{"n_layer": 8, "d_mlp": 1536, "qk_norm": false, "attn_scale": 0.125, "tie_embeddings": true, "init": "normal", "init_std_down": 0.00901, "optimizer": "muon", "lr": 0.00805, "lr_head": 0.0103, "grad_clip": 2.0, "decay_fraction": 0.554, "final_lr_fraction": 0.1, "doc_mask": true, "steps": 7755}
MLP neurons of a small language model. Each row is named by its layer, matrix (up: input weights) and neuron, and shows model dimensions 96-191. Each number is 128 + 24 x the weight over its row's rms, rounded and kept within 0 to 255. Numbers have three digits each.
After each neuron's rows, "fires after" lists the tokens most often just before its 100 highest values on Wikipedia text that the model never trained on.

L2.up694:118082151112138114171123136178146137141171153114125150115121126131111144119134104147161099127113115130147144112124126089095078162126116168152130158105136072148108105080106117142106102102117170105099155149126113169101137156146167128115106137112122150097130127105116091142130146156103093118
fires after: " ", "\n", " (", "-"

L2.up427:155104109108088112163109114123128136162102087126152125101159134119132142123110107163121155148115148122087103131120136133131092164141135157128143106122109079138140115122131093133132114176099091100121155136105102095169128113112196140135106111162118163085143144119134114146059121107175106135
fires after: "-", "s", " a", " an", " (", " \""

L2.up1013:110126145125181162104130109139124091161125149126169111112100148111120138115100102125110113131148113155169130115118141106150125119153114116103119090113112150165139131135110115079109114140138105156149180120116096125126089140110117082122149133186180104161101127108125139165181109127114171141
fires after: " |", ".", ")"

L2.up99:135153092125136162094121137123085136117156153158134112119089143133129155150146110159082127130104123147156113150157122140108141163139161144101105119084102154163121144158149118122095178128125149099146155151100136120142155141099114097165113133103119125115168151140141097152158128110131087140
fires after: "s", " |", "act", "8", "3"

L2.up573:120158131143095184096115157121125111104120114099136109147149131138139159123138155147126099161128087119108092142182095127121076171134130141140136152149150142145120106110093139144078141141132146121137108088144101117135128091157111125077131113175159162113150122134132164164148098118137139183
fires after: " |", "."

L2.up381:119115195089095126104147115107148128102135167122129169125163100098125141156101111128125086109151098134119111147137143095130137090126150144132075120144094166097135108141145159159083164151111125121111109163104145135136107092087094132156127134104124096128115145125118137153125154154118113114
fires after: " ", "′", " +"

L2.up333:155102183148109137111140068123134121116161150152138145131141150117171145123119123117133119130113091063106092133140145111148115139113134141113113107136119102134126165118099061111140154122080141087086109166123121104114125149159120108096123137139146145119142150139113115134103164151136111100
fires after: " ", "exp", " in", " Con"

L2.up473:111144140186130148095123117158090150131108140116136138136113127180147125088136124152144145120135131130128110128175091128136133124178104108125163110090188129152132103128095097129110129087166190115144106123107112140132102102127158148133089114170135094177137132113111108088117140083163111157
fires after: " |", "gi"

L2.up500:132092160156150125085102173160131141105124112121158139130145120120141169091147129181138117111129077117162122100101114113097118120141115138126140125149103147111126125125110145136110152110121114113138112122114134121167099104148100121132148071133119092112133120183112154123115125094163155113
fires after: " |", " ", "0", "1"

L2.up1040:103118091092114114099144121149136147167172134115142151160177119137117099104127139127133134169162124136114102124168107133100145161123112182132119161144147131091084134139128105183105119111133089154112112137134123109112120075067128133113150128109167131116101110157102123114173135116122134163
fires after: "3", "6", "4", "5", "2", " St"

L2.up1332:161079158122143172140132123114106107175149108137163086138162118099123156111117120115145138116098132129149117127063139146160103133141158152092144131151094111142132127135139094160139125131105123134123091130138128103104092181087142148125124090132143107118137121120102118130171156106126179091
fires after: " ", "-", " and", "),", ","

L2.up797:161076125126137152168131095137153122125127109126099142093108112209159099127071138124096137143147144089143124138182121143134134150191096126115101115114112138134120141144109110100113100096140132135125113103110115135145110133163142111111139148118118117144138155157109139105043164106132156166
fires after: " |", " En", "==", "===", " Di", " "

L2.up1480:155178117120122139092157121132153104109132101104141122086124143128093119128117092157119100155131101142169105124136126104138108158111141142092151117096136117125155095133126108136081119101152162147116126160112105121097122118149118095081140173174178129152125129106130145142174098089120115109
fires after: " |", "\n", ")", "."

L2.up1424:098115096134127142162161126111110125162143148121128108114127125111086132136083144121051136093117142154131141142119147147152111128118145128106113088145098101138127105157151152145055137124155160113155137116116134144142076093149111088159107099140146160130121123096140122140145129114115078101
fires after: "\n", " "

L2.up735:116081152099119136130127156115162087147185145094127164095105137115128129122100078093156147118139095120112121100121169147175153156102124125094156102141085140132132108101108102136101110140100117084111140137110096122167116131076162152160106154105131183096157126096135128145116089126140155168
fires after: " re", "-", " pre", "'", " ", " con"

L2.up1263:107078111158102131084115139147145143146115118139154091135144146146128105121161117155094125124135152142148151116108114131124134139147076130110139124131137153163121100096127108137142167162121129154144120109136106143121141121155089129154121082160108091112135151112164127100138124125126119153
fires after: " |", "2", "3", "4", "O"

L2.up480:142137111142142170097132096107114118135117135073104088095122113099131113133136117127059160149141107138110118145104127131096110118122107128118138109122115152119099129167094119141077114122122138128145096099102102128132147126143159144153133109131137154123177140159132149149146100134132132085
fires after: ".", " one", ")", " many"

L2.up1194:120115116107119126134149140112144167119149111102108140144126131131122132143137125127147146128137131125140113123112068164118111133166184141101112087134127146086138129176134108185086124153155110145113147097122061126095139120087122185113147115134147100098142135093106182142171137145092111129
fires after: "2", "7", "3", "8", "6", "0"

L2.up340:112133116142136143154082096159143101138154118131100126120133148078122142117120132124117132126088167123097122108135121118115101142153147152087176094124103153128147125123113148170113057166148136134128113149084134086142118155086161093149148135150175112090116094110127125085142144157171154143
fires after: " ", " |", ")"

L2.up606:148136113134138152119139129096113156123125131105166120123135131159161104130152134126089133067106121155131141087128118142099126151092173188132153087160146131136136105145113088136134141172087078118135110172103128126123134133122104126131127118110118151108161160154112098152129126117185143132
fires after: "s", " S", "S", " in", " ex", "F"

L2.up61:111132111169104138093111173121142123091094127089153116124147131100109140129176113171139111113123056079161063124102151128134149105117135158166124140152088135158148114119100083127103126126129112164109137170148095127126115067140101119172130086120117114115112130104138125147141143121162169126
fires after: " |", "5", "'", "\n", ",", " "

L2.up518:116144133145119157087171102144125120154080145107188122143103117122137131083136101126125134110151157140115088167128123090085141141114139146116100166092128157166142109131115116097110132137134133144132136101115165118175123109136155133149137142110094093160115136130144197156148144136135133103
fires after: ".", " |", " with", ")"

L2.up1516:077159128149101116142121123130152130168129108144159073121177144145137111115128118155125120150100110092096122131147071134163121175102114105132118152140148164149149100103118146130085168140174105138143138088114129114109136076110153113116161093101139111112139147151105138157184070149137083130
fires after: ".", " G", " Ma", " Ku"

L2.up302:127134147102149162118113130104130165137072130136150131067105101167119149095137104164112097083113122176106107169116130082129120145134125140114124105115154138138128136126149124080110143113118100143146166069128137141152144139141119103119105163091113112123125152144159175096145122153134105109
fires after: "9", "0", "\n", "|", " In", " since"

L2.up1364:185125137156101178135119149131124101150100155117105138130157111077128130100125114109076096131146101178174138107096138089117144125062157098159103110093141128132106067145127175099141135111191122094069129116108136129159147144118156124151112102142133155124152139110141102137107168130146116165
fires after: "'", "(", "dale", "over"

L2.up199:112147109156156125135132127094124138156125140136117103113129131126138114149128104099124106131146075122166100078123094087127139133135115143123088100117097125145104092166153113187150191153111146146152142111113110108146142134109112125143144099102172182139135166140130067148170168181109150119
fires after: ".", " |", "1", " "

L2.up1117:132081140111126158146145127086109134137100105118149134080104140135159145140146099131125071133134110107157139133145122117179152114109134124163183130127144114148170146175093104102133133119115096087135108097091156109125098142180139102131121070140107125106120097151151154118130159123184091126
fires after: " in", ",", "In", " \""

L2.up706:125081100143142181128158156131103133124128082154120116128145110155159147101119120156120147124135163148137096134191146117137082126106122169146112136129133099137133096155164095097136096158033108123147140144096088109115127126156137105125146133136114176147124109137128156139153135128102108139
fires after: " |", ".", ")", "\n"

L2.up1502:148144099122118128149102124119119136142135115162146124138109136124155151115153088142160150101144162085085116151123167173151163095159111142106114133141108177133167143133136142101149109095120132185142142111124142115131125127139123136131139112137123107146107105135124070165156155072132053090
fires after: ",", " of", " to", " between", " under", " with"

L2.up195:139136137112117149139106147117148089119148132089104149159156135153139159131116143110146120155117136120133085135175177116088130166149122178110148136153092083165144110102140141136154137115119104148114133106116124165127134145113131102165129105143127136165148121075167098100147079095146107147
fires after: " in", "3", "In", "ry", " years"

L2.up389:118101154100151092124146122144105133148107114154112164134087155125125131151069137128124130146099116111119067170122177130134139141093119138170122138106155084156124087155173141160102136107120164156155079160134147112091127119094107133159105089165101163134122151113117111124128148142133135119
fires after: ".", "ir", "or"

L2.up1374:136083152121076147169141126116130128122093144137118124134145157104148106137141126129135152104115129136139109113132131100143127188078206143147155119109159099207133101136166120115106159131088106095116145129111109121063129088114142132158133107134103137139132143157094111094107153109115148150
fires after: " in", " Con", " con", " ", "'"

L2.up904:132102143113105126125171143120128122149136106125152170125119123120166120129127107125097157113109112104114113111129156171143105098139148116110142169151126163102117158109107113108144133131109101114126154143112134113151114159150133126105139097155103099124130150149102115088139138086184138118
fires after: " ", " |", " when", ","

L2.up1425:133067136100133108171113139110149132107101134131148110091115118136126184132150107135138168144125107098128085107126145147159121166137093156137071086172126177171132130143136121110130115112097111146067123144105128152149088124102176125121107161143140133108080154133126158102096175108139146120
fires after: " |", " to", " in", " ", " over"

L2.up515:130134131142135098104132128127136112144140128124103153111099110152121139108175136065145134126077148178106147103135188135143113163157123122132102128109123150142094129104134131144178113106128168147173101088126130115118102123135149128140142119120174088136164143122138115141140138108100182156
fires after: "0", ".", " |", ";", "1", "4"

L2.up81:101151169134156158159101116112133090137108123089132122128129116144180128130135114154087157151147116152167098150141124056100077127150098145071114108130104150144122119150131165113112110143135096123110148130114143129115136140105111084118143108135126143117161143073155137135168171100153109162
fires after: ".", " |"

L2.up1380:137086087139090132102153140095146150134116154130096116080093124138184147109125142151098154124115123113124091148142115123122151113100170152126134099176114172157115145161135120093101119096137137155118140118094136121103130168138126110140129115120144072124181100125119158105131126173154109128
fires after: " in", "In", " In"

L2.up40:155078128129145118123133151133128157129098124148183157118124086142143139129094152165132122109121152138113130136155104145145123163130130149136115141128125123143147123153109124072076094119090120090152131145116134151112134116164108148106154144095141156068150149124144132137116133127130105104
fires after: " ", ")", " to", "-", " would"

L2.up369:150126130150162172136123096113069144133106147144126094115136139119136130126083131165138134102124110165132128133118120090088100129119131126124126087140132124093101106129079127063102085156111125152092090108126140148108116129119137123126128097108143173153115169097149158147146120108122130135
fires after: " |", ")"

L2.up1188:115088144091134122102097105099172148160139113148109121147089092126163110136073132091127122154127164128134142166112144118103136149147153108097084150101098097117171098081123080122160116162100149162166152177113108111122111158133149132128141145102163141106144115150152125142093160122126122117
fires after: "0", "9", " (", "5", "lla", "a"

L2.up1249:141107102112115102149120105099144092125179112147155184091090127145139161123099103141153124109088156111129114161132134128171094082123145107146146122121143104137173126087110131130137149072094114121154147142133122155122127133165126129142122142153094167146121134098105134127167147134171119170
fires after: " ", " Par", " c", " un", " re", "-"

L2.up1456:155126140129140157137115122149119164127100111119116124119157163122108151122101157178117143103109150152077155129110114133143142213112104129129143141124109123143121159102080107107100112077140108148136098129133114107113120084107166157133085118148167157121114150106115090102124144117171135185
fires after: " ", "G", " the", "Hydro", "\n"

L2.up481:145158147144148123170107108139093149126128118097118124136112166117153122176127141076095096139139105135127095142148150114078082186128195089155134111143094117159158100100144126110146128158109149152120171155133095143178067133111195123153131116103145118125128131117147123143109125118129152172
fires after: "s", "'", " years"

L2.up1203:160116128087161113122104131098104158128145127130158095136146150114112150113164115116129125115121127111138161082117182136106140163119151126120102130135156121182134145126088111107157146167126093134084076114077163112135153171078079126102115133157140158160124118165121143145113098124149133112
fires after: "S", " in", " of", ",", "==="

L2.up1281:137127127117111149115126121106164148119144103104207115083129145123181150159101081126156141171124104141143127144089118120141123137152146125130163143152119140145145120135103113121123155125122113100136141108112118096131139119155164144114155098116127133120147144101099113166139133105168152138
fires after: " ", "'", " Gu", "2", ","

L2.up1423:123134106139139120107120063119122161104086096150144099167158151170159117083137106168153108122102141130139115139134132102117112114089123146139165135119157101156133091101127113108138127146142123136169089134133131125084114128125098144125143107133125148121146197151102175127163150093109108134
fires after: ".", " |", ")", "\n"

L2.up1022:186110144140110177141140083139138118140134091098141103161108133164129164111135084161129138142135116102131143110146099136086134163121142113137152137138105113155096143118156141102128141100164078128128158137094141106125148127139157124137160144124138147097131094089100149133093124123170102160
fires after: " well", " there", "In", "Li", " There", "i"

L2.up18:134076137074172078138136096112110118135118170131141127133136111103136143137070107131068131115164109159151090186122113160132152113144129179134140147118111147151162131135140113091136093120096118108122138144150101159135083127115147145132084139131149092144109116098091104134132119161106148138
fires after: " ", " |", "-"

L2.up171:129098127131153128125112146126095112139099120121144162130122155138151128159132123171114141147098154104130143129139142119102113118176153128109130103100132167108095160098136081161135149070147116100187112115148143127103181099146140094151168142145101096099122111097120180125167122120157132155
fires after: "0", "2"

L2.up597:118095122145119102097111148126123125110089105138115184154136139137144125135151101141115176132138091138128136140119105073133146132113120161138099143130157135094137121165153107091130148118117173081155119172134132129162154104099115151126187120130156132102107155141152122111146132095070129121
fires after: "2", "9", "1", "4", "0", "3"

L2.up262:112149182143155138075132141138106147159085081101133132098104127135133153143094113103106121182144176178105129155148165152145124134130120151140139157132171130145103134134138113068092137096171119146093118142075126116106144089136115108117148116135141123162116163138147160127168097150158112123
fires after: ".", " |", "\n"

L2.up546:116157127156116152126161168146138147116118131094057140112125100125083114120109144130131142160082117097137172115108166104147138080088169161098096187143120130142116114120121149122116096126099158119135141121133159133137154137090113127128165101131156123169145177084147107178098099103112111112
fires after: "0", "1", "2", " |", "7", " of"

L2.up1381:174123146145134131129107161140184150123144150169112078109117145116124173118110121102138128116113114108146071129147135099131123129144079148124106124094075156113115090128129147139080175178114127107131133114117128127118115069095139116164141149130157103085125182114132121144137096157107132119
fires after: " |", "4", " ", "1", "2"

L2.up405:134149105116134139090110117065122124151191123098071159167110137138115113192164102155138161139143140135125150166153126123123115153149141143108111133087120064130123086094121143106141137142151138155168169105128088150119118093168120125126147120134112133135134127104141119106169119103120145155
fires after: "3", "8", "1", "2", "6", "th"

L2.up581:121175113111141168138136119129140135135129155142140096141121104110158140085135096114185118140104116152101074149154092077129079123119108096102103107106136097200133108117154149132126134151138141164114126154169108127111131105169119134091156110120129141179114124110140149118138061110157050142
fires after: " |", ".", ")"

L2.up257:146152128117143120140145115182150094132116127076140119166122144099102105157113106105129140130128104147126126079156138109107131150067150149112134133128151101108151118095110131154157102120095155166133108168145104097111128136128062113131138111121140150153177139116150103108092177083131122105
fires after: " (", " |", ")", " was", "5"

L2.up1161:140123136134153084133143146095116084090114057127153112078147171162140129135126134093084112105101143153121129104118150159122149168142137131135117157161136143145119160138125092087129132118097146123097131146123146127141149129113122108102090119138134156153152105093127123114108153134124094114
fires after: " in", " In", " con", " ex", "s", " Con"

L2.up274:139115163129126152124147102108115111178121076140165146105118120121200119112133079154114132152158135130116101125156105095154100210094107150134113126113122140105117080142123110101133121152132117091117137167134137153162149091134108144148144107104132115101161161108121163154118109148168146121
fires after: ".", " |", ")"

L2.up1169:109131128141137123137128107127138128146187145128099084138111110153137139135121130099145133131089101085158124124138104105176131159122106175135142126077084166109136134128132140182146113097126139154115136122091127070141125095154182132153096109077161145144144118168095126130163130187111153108
fires after: " ", "0", " |", " Ar", "1"

L2.up741:156162106148128124112151104133077113162125112144141125127106141126133131119122115172148135116153128133171134117117090085138108132143120111086137118099095167137149118153088122103134070129135103138125120133123093119137127111140094134113137103151148136135124157095111157145157131120104142153
fires after: " |", ".", ")"

L2.up1227:117121139106124110103119141138111131123134124094105160108166124177089118135147124106101139163104122128156108115121161169132161124106127125144084102112135124118099135141086092099074085131099121131160078122156116166168097092204130140112126111125172091140101112126086159155096139153137143167
fires after: " |", " ", " St", "-"

L2.up677:150161125109127136131151153097108075108130138085123078152116165145165122158174106101103115085132116113147109135147101135159144125086168142121105083139157125158124081151141114108188139111169100094110073164104106087168114139152168121121134132135154129097128145160133135166098160172129176101
fires after: "s", " S"

L2.up1254:117152184151176169146096160119116117123139082109139104095147139131104157135131119119138071113149143099142108116153149111139095120115111115124154143102130156144139112166130129092144085127093137126129180104108116128095112132099133153141130113098098111137124129147094140204126130105161144134
fires after: " |", ".", ")"

L2.up5:154116148121147140129143107156100176128112134115117127095173131154159138114116092124138110146157105169170136132134111108120083129142120168147130159132134169163142131154087105097125112124097110115138123094134089142188151132116115119138142098113121130161133105174097156131138139082109135133
fires after: " |", ")", "."

L2.up413:111096156087171101153137143103122082113127086143124158139146120163136122128185126117097099174190132133099138116154127147107139111129119148106122094137113125128081093113135098188116108134136069137121122131166118128127132124173087137150106090157149079103124105135105155114119159103122130141
fires after: " |", " "

L2.up206:146142130150118134120099143142115094121159100127147145140166099193099115164125094110144119146118123147142152122173134111120100115130147137146134118110135142155102149161168153129123100160126068146067132162165118163148060125124134114163129133107127158106129104131120141109191150087139160131
fires after: ".", "\n", " there", "There", " There", "1"

L2.up414:081114158113094114142127126152146097119096090106128111143106120096156146139139130161098111092132174120118163131147107195150080150114097152138168127118139121119176096117097106127129132171143135133151119156154105139121145137111118131159153091120095117075159094130130111137123153058120116110
fires after: " |", "-", " (", ":", " Title", " Pos"

L2.up68:122128142162122155111134098105123141117141115101147116133137131121147123127162084056101119171096117145146126142131120107155125131092132121118150136099106127152109117138145082123109085126152118165136119087150073154149119142122114098148177123166146172135114189147080136179104145098127157073
fires after: " |", ".", ")"

L2.up1138:148122130103121121129185129133150120127148107167130111096130114126136127140153107116100190137117144125067133133148133149144125052101144150111126120172116129089132129150127091146071128116098077126122113117088119139143100111167138127128127102142123144135112139153135172123124098135156106119
fires after: " ", "–", " or", "-", " of", " |"

L2.up1392:095156140166105145162117105129133112130119146142127127085146105095117140125115145103132136127146132146103138135166119108108107142139128093103152105134098137123137142099188133144074173160116119144147160121104121109140119124145154141150141169151138171147130135130138122088158111080110132147
fires after: " |", ".", ")"

L2.up618:141129122079128084060110147133090074130102162096115144102124107124097100108153125143105116134156102111140138152166146142119138118128157139172109119109126128110125114136097143110113115118155087156142129149107141114113105121156159163103148103133149086134122153133124113146108122129137117108
fires after: "s", "'", "im", " "

L2.up800:117118145113118146108099133129120128162178107120108139133106139096116143126131133137117178148114091102124161170146083102113136128140104166093132125089140125152120120129130110140108070131094142134106110108179123186152184125154104131108139119135126126150118105174144150119141123154132141110
fires after: "1", "0", "9", "2", "8", "6"

L2.up641:118091104105113130115160091125126114108158144142183117119103121100154138136105104119095130136125110164064118143159152134154123123126120104146150148145102137158157112112180133141093116150155115167151153128133136147122156136169149126135104158165143095112151130134087124109119110137129097087
fires after: " ", " |"

L2.up767:130119109161155115092101157134088126091172095146133101129151139113122137128153170124125106126120109137127131191119124138108124155119141143120104124138159186122172132121129125139108120168136167154162137080158109163106142146130113152115138145156134108160139116122150163131114134132152131093
fires after: " /", "al", "0", " \\", "1", "ar"

L2.up551:156097129120131111138103139085123104117127107097140109119134126123137165073155163087134156128119115127139126156152151099140100149119175155173115156151161095167161130126160099136134153109121125134149131095150096149128140121144144165143139105171100094143157135161084131133111144121148171159
fires after: "s", " S", " So", " as", " Men"

L2.up686:075122120127124096108110148122085145113079123135107115080131131147101126118120129113144141148139159099182110090125081116152120092135119128083059138103119134149142162121141080161160147114135163147137088118147098116119134145130120153167128120135154111164123138111133149130134143104107125154
fires after: "2", " place", " April", " March", "0", ","

L2.up710:131140150112154120103083105101142134132081109123136098108122210150151120138107120135150106126162107153145086129131098132193175164135145124090128126153116179104143115133115071130185160108133152141131083085095126139124136124128124138166112100105140116134130176081097178103081116107142146130
fires after: " con", " Con", " de", " Re", "con", " ex"

L2.up598:087135165120114147153140091091138139180124128128126105150096153111132151135122144094102149148125111128182178134146131088164078109125118140134160099138128112176129088093119163104118177155110097118137128133107145161153099076117156087126136122096149137140133127154146146114156104153140142143
fires after: ".", " |", ")"

L2.up830:106161135122164071142151154122110095154071126108075116141152109151094124105121134125168177136130126152091121140154143112118137127109113142091105162091120126161192112148126099068114113100126168128155129143120151118169163107104142111153138109110093171137143152139097084155105158154143111117
fires after: ".", "-", "re", "eng"

L2.up999:140136133064136140103141148147056086123134122123149106146150119104119086173115122160141137140167160131099134136164122142074151135143123140137162099121088124145146127133119151130097111113103159140146140120113137138145132096111118120142120127124146137131126116104122154124121193125136106157
fires after: "0", "5", "8", "6", "7"

L2.up50:113160130135138168081117140121101121142145113122157125113108161142151178102156106147134088123077170137151107150174125139137104110116158110101162119149119128144163124117104107132134142089154119147111147091127116120111113121109125105126108108125137162139092108139113159144140122078090116140
fires after: "\n", " |"

L2.up160:130070144141126159141125126140127096113197117136119116154143163112103137164151106107119123120147127124108140156141106114151152106134137137117098074111155159147098112122116131119105201095112137153070120157095133138129087127108134105121132124104091179158143135093109136102135143146170126105
fires after: " ", " En", "-", " of", " Con", " in"

L2.up1513:161135122131149154129143118141116156153106100113105099157120104120106155129114117140156131111129178149128104087134109092149132097161129171133098192128137145130139113129130118124142103152132070122103092182098096143200149113123179112117137095142135136102102117127185128102094161090177155120
fires after: "s", " S", "es", "bre"

L2.up589:125111142142110153115132143091101168135100158085161131131131145124162163167108100144097135107123103136126158067139123151116147141138166171136133128135100185115127183138097136123157088138123119125125149111118129132104126138141129149142096141129133061151119106076150152100105130103130173170
fires after: " the", " his", " its", "s", " a", "=="

L2.up1479:156088152121097198137105135105129124097168163112092099132147132098124181103110135114124089113141108189113118146139161138111155147134135151108101126190143159135134129152160170119151134156154100062113133151118133124122127115185153151117109133137122105103143105078116134096147131127136130132
fires after: " the", " The", " its", " in"

L2.up464:124155137117139121151131128152104133157118108152177142138147083141124137164100140133127133136100143147127094145144128072186091147087124103124106143120175126153114080085163124065125119128101154175093161131137115140118120093148128111117117148129132165156140132102118121123130165116101088157
fires after: "\n", ".", " |"

L2.up1530:121110111142161147094074083086146193144085150074142132133112135117140108112104114157107134119091128135111175097097107134134090102142137149165117124120117139126138133140123131115153173122097084156154145155132117126145155111156159101097112130136172094133134124180131112150099173164121115152
fires after: " ", ",", " a", " ("

L2.up810:119183122141136142162139123078099130127147141142152125160136136127109142151152094140086080118119151138113147135171101063165123163137163091108132138180155156130124117151124136143122094109156108110180147110170145167106127144127085118111140127174150145141147192114140118123151089156122117091
fires after: ".", " |", ")"

L2.up882:123121110128118153103111106123155127144120110136096105181139131133084090093148114085140129126091092120147139163108124168124138112142145166101133139136109099125117124148140122149101097086124121113132181108176113147154160138180147125144117111138171137111126123108140163108147105115098135118
fires after: "9", "\n", " such", "1", " In", " For"

L2.up623:121065117095126115147118123102121089134137116145156143100118109115138155106146089099157127132111160129111161149159184104154147167085137125137104211095140124124138133159106118144091153117089150118149189137122128107091155119141123127145133173161132108129113132142156113119121103178163091108
fires after: " ", " the", ","

L2.up1276:138097123172129133120140138149078133138144110133122104138114144171120147152117124126142130120097109098147139120131131089108115114104105133108125132080087142098120145093091163155118104154148126066156141124130153146094096089104135105122140123145137131134153145145099101130123134126146086134
fires after: " |", "0", " ", "4", "5"

L2.up1449:138137163115136145114100100105086153139143118144154134114096139157101121155126067132113081139119109125132125137125129071152105121156132140145149116144131168125120137138149123135099116152124124124172171102150113140143159093131113131092145087136146125112125126155119148155125104094129095145
fires after: ".", " |", ")"

L2.up122:133094134105119118137140104125154130170119076148086159114144151122177154119085111118140128128121139115134123111163105116149152099141109160137115137137150147129123118100146102108147147064119127114150106135146108143106089114168112140132118157134136129093161132082119144155147139165140129127
fires after: " ", "1", "2", " c", "n"

L2.up1178:178148108116156155110118100081134171109146132132137110150127135120123136115152132117135181127158116108129128137099081159093119117134124134138123134126112114121163146133125137142132100118129106140160081164126097127151120133105115152116165109133090081136108105087112128157123116151107074157
fires after: ",", " to", " in", " the", " of"

L2.up608:126127137115142166108122136195120144121122141143132130160141111107129144129145107118143126173109100122096105146131129151167158142128158139130118098119105114181113112095146099102154109144169135137110108107191153161105158110129164157142170105163153085149129119123143112141132133092103146123
fires after: "0", "s", "2", "5", "1"

L2.up1149:148134177111098153128141095161123127158095131116143142099138172116144132093155113124137099100160140126107078152125130088083062145158092123110104146108159169131082147127109164103131177138119117082147130103177136109173175129184143095110125138148141117103153137167097129150117142167126148148
fires after: "."

L2.up504:133157097152117128155118127115098134145091125120169148136100132102078109148115132163144084156145124180134128123137111096122128137148097159170154133129107131078107148130123112092105137113124084110146155148118103123105153129093075118153127107150172110113130105101109119176120181151134088122
fires after: ".", " |", ")", "\n"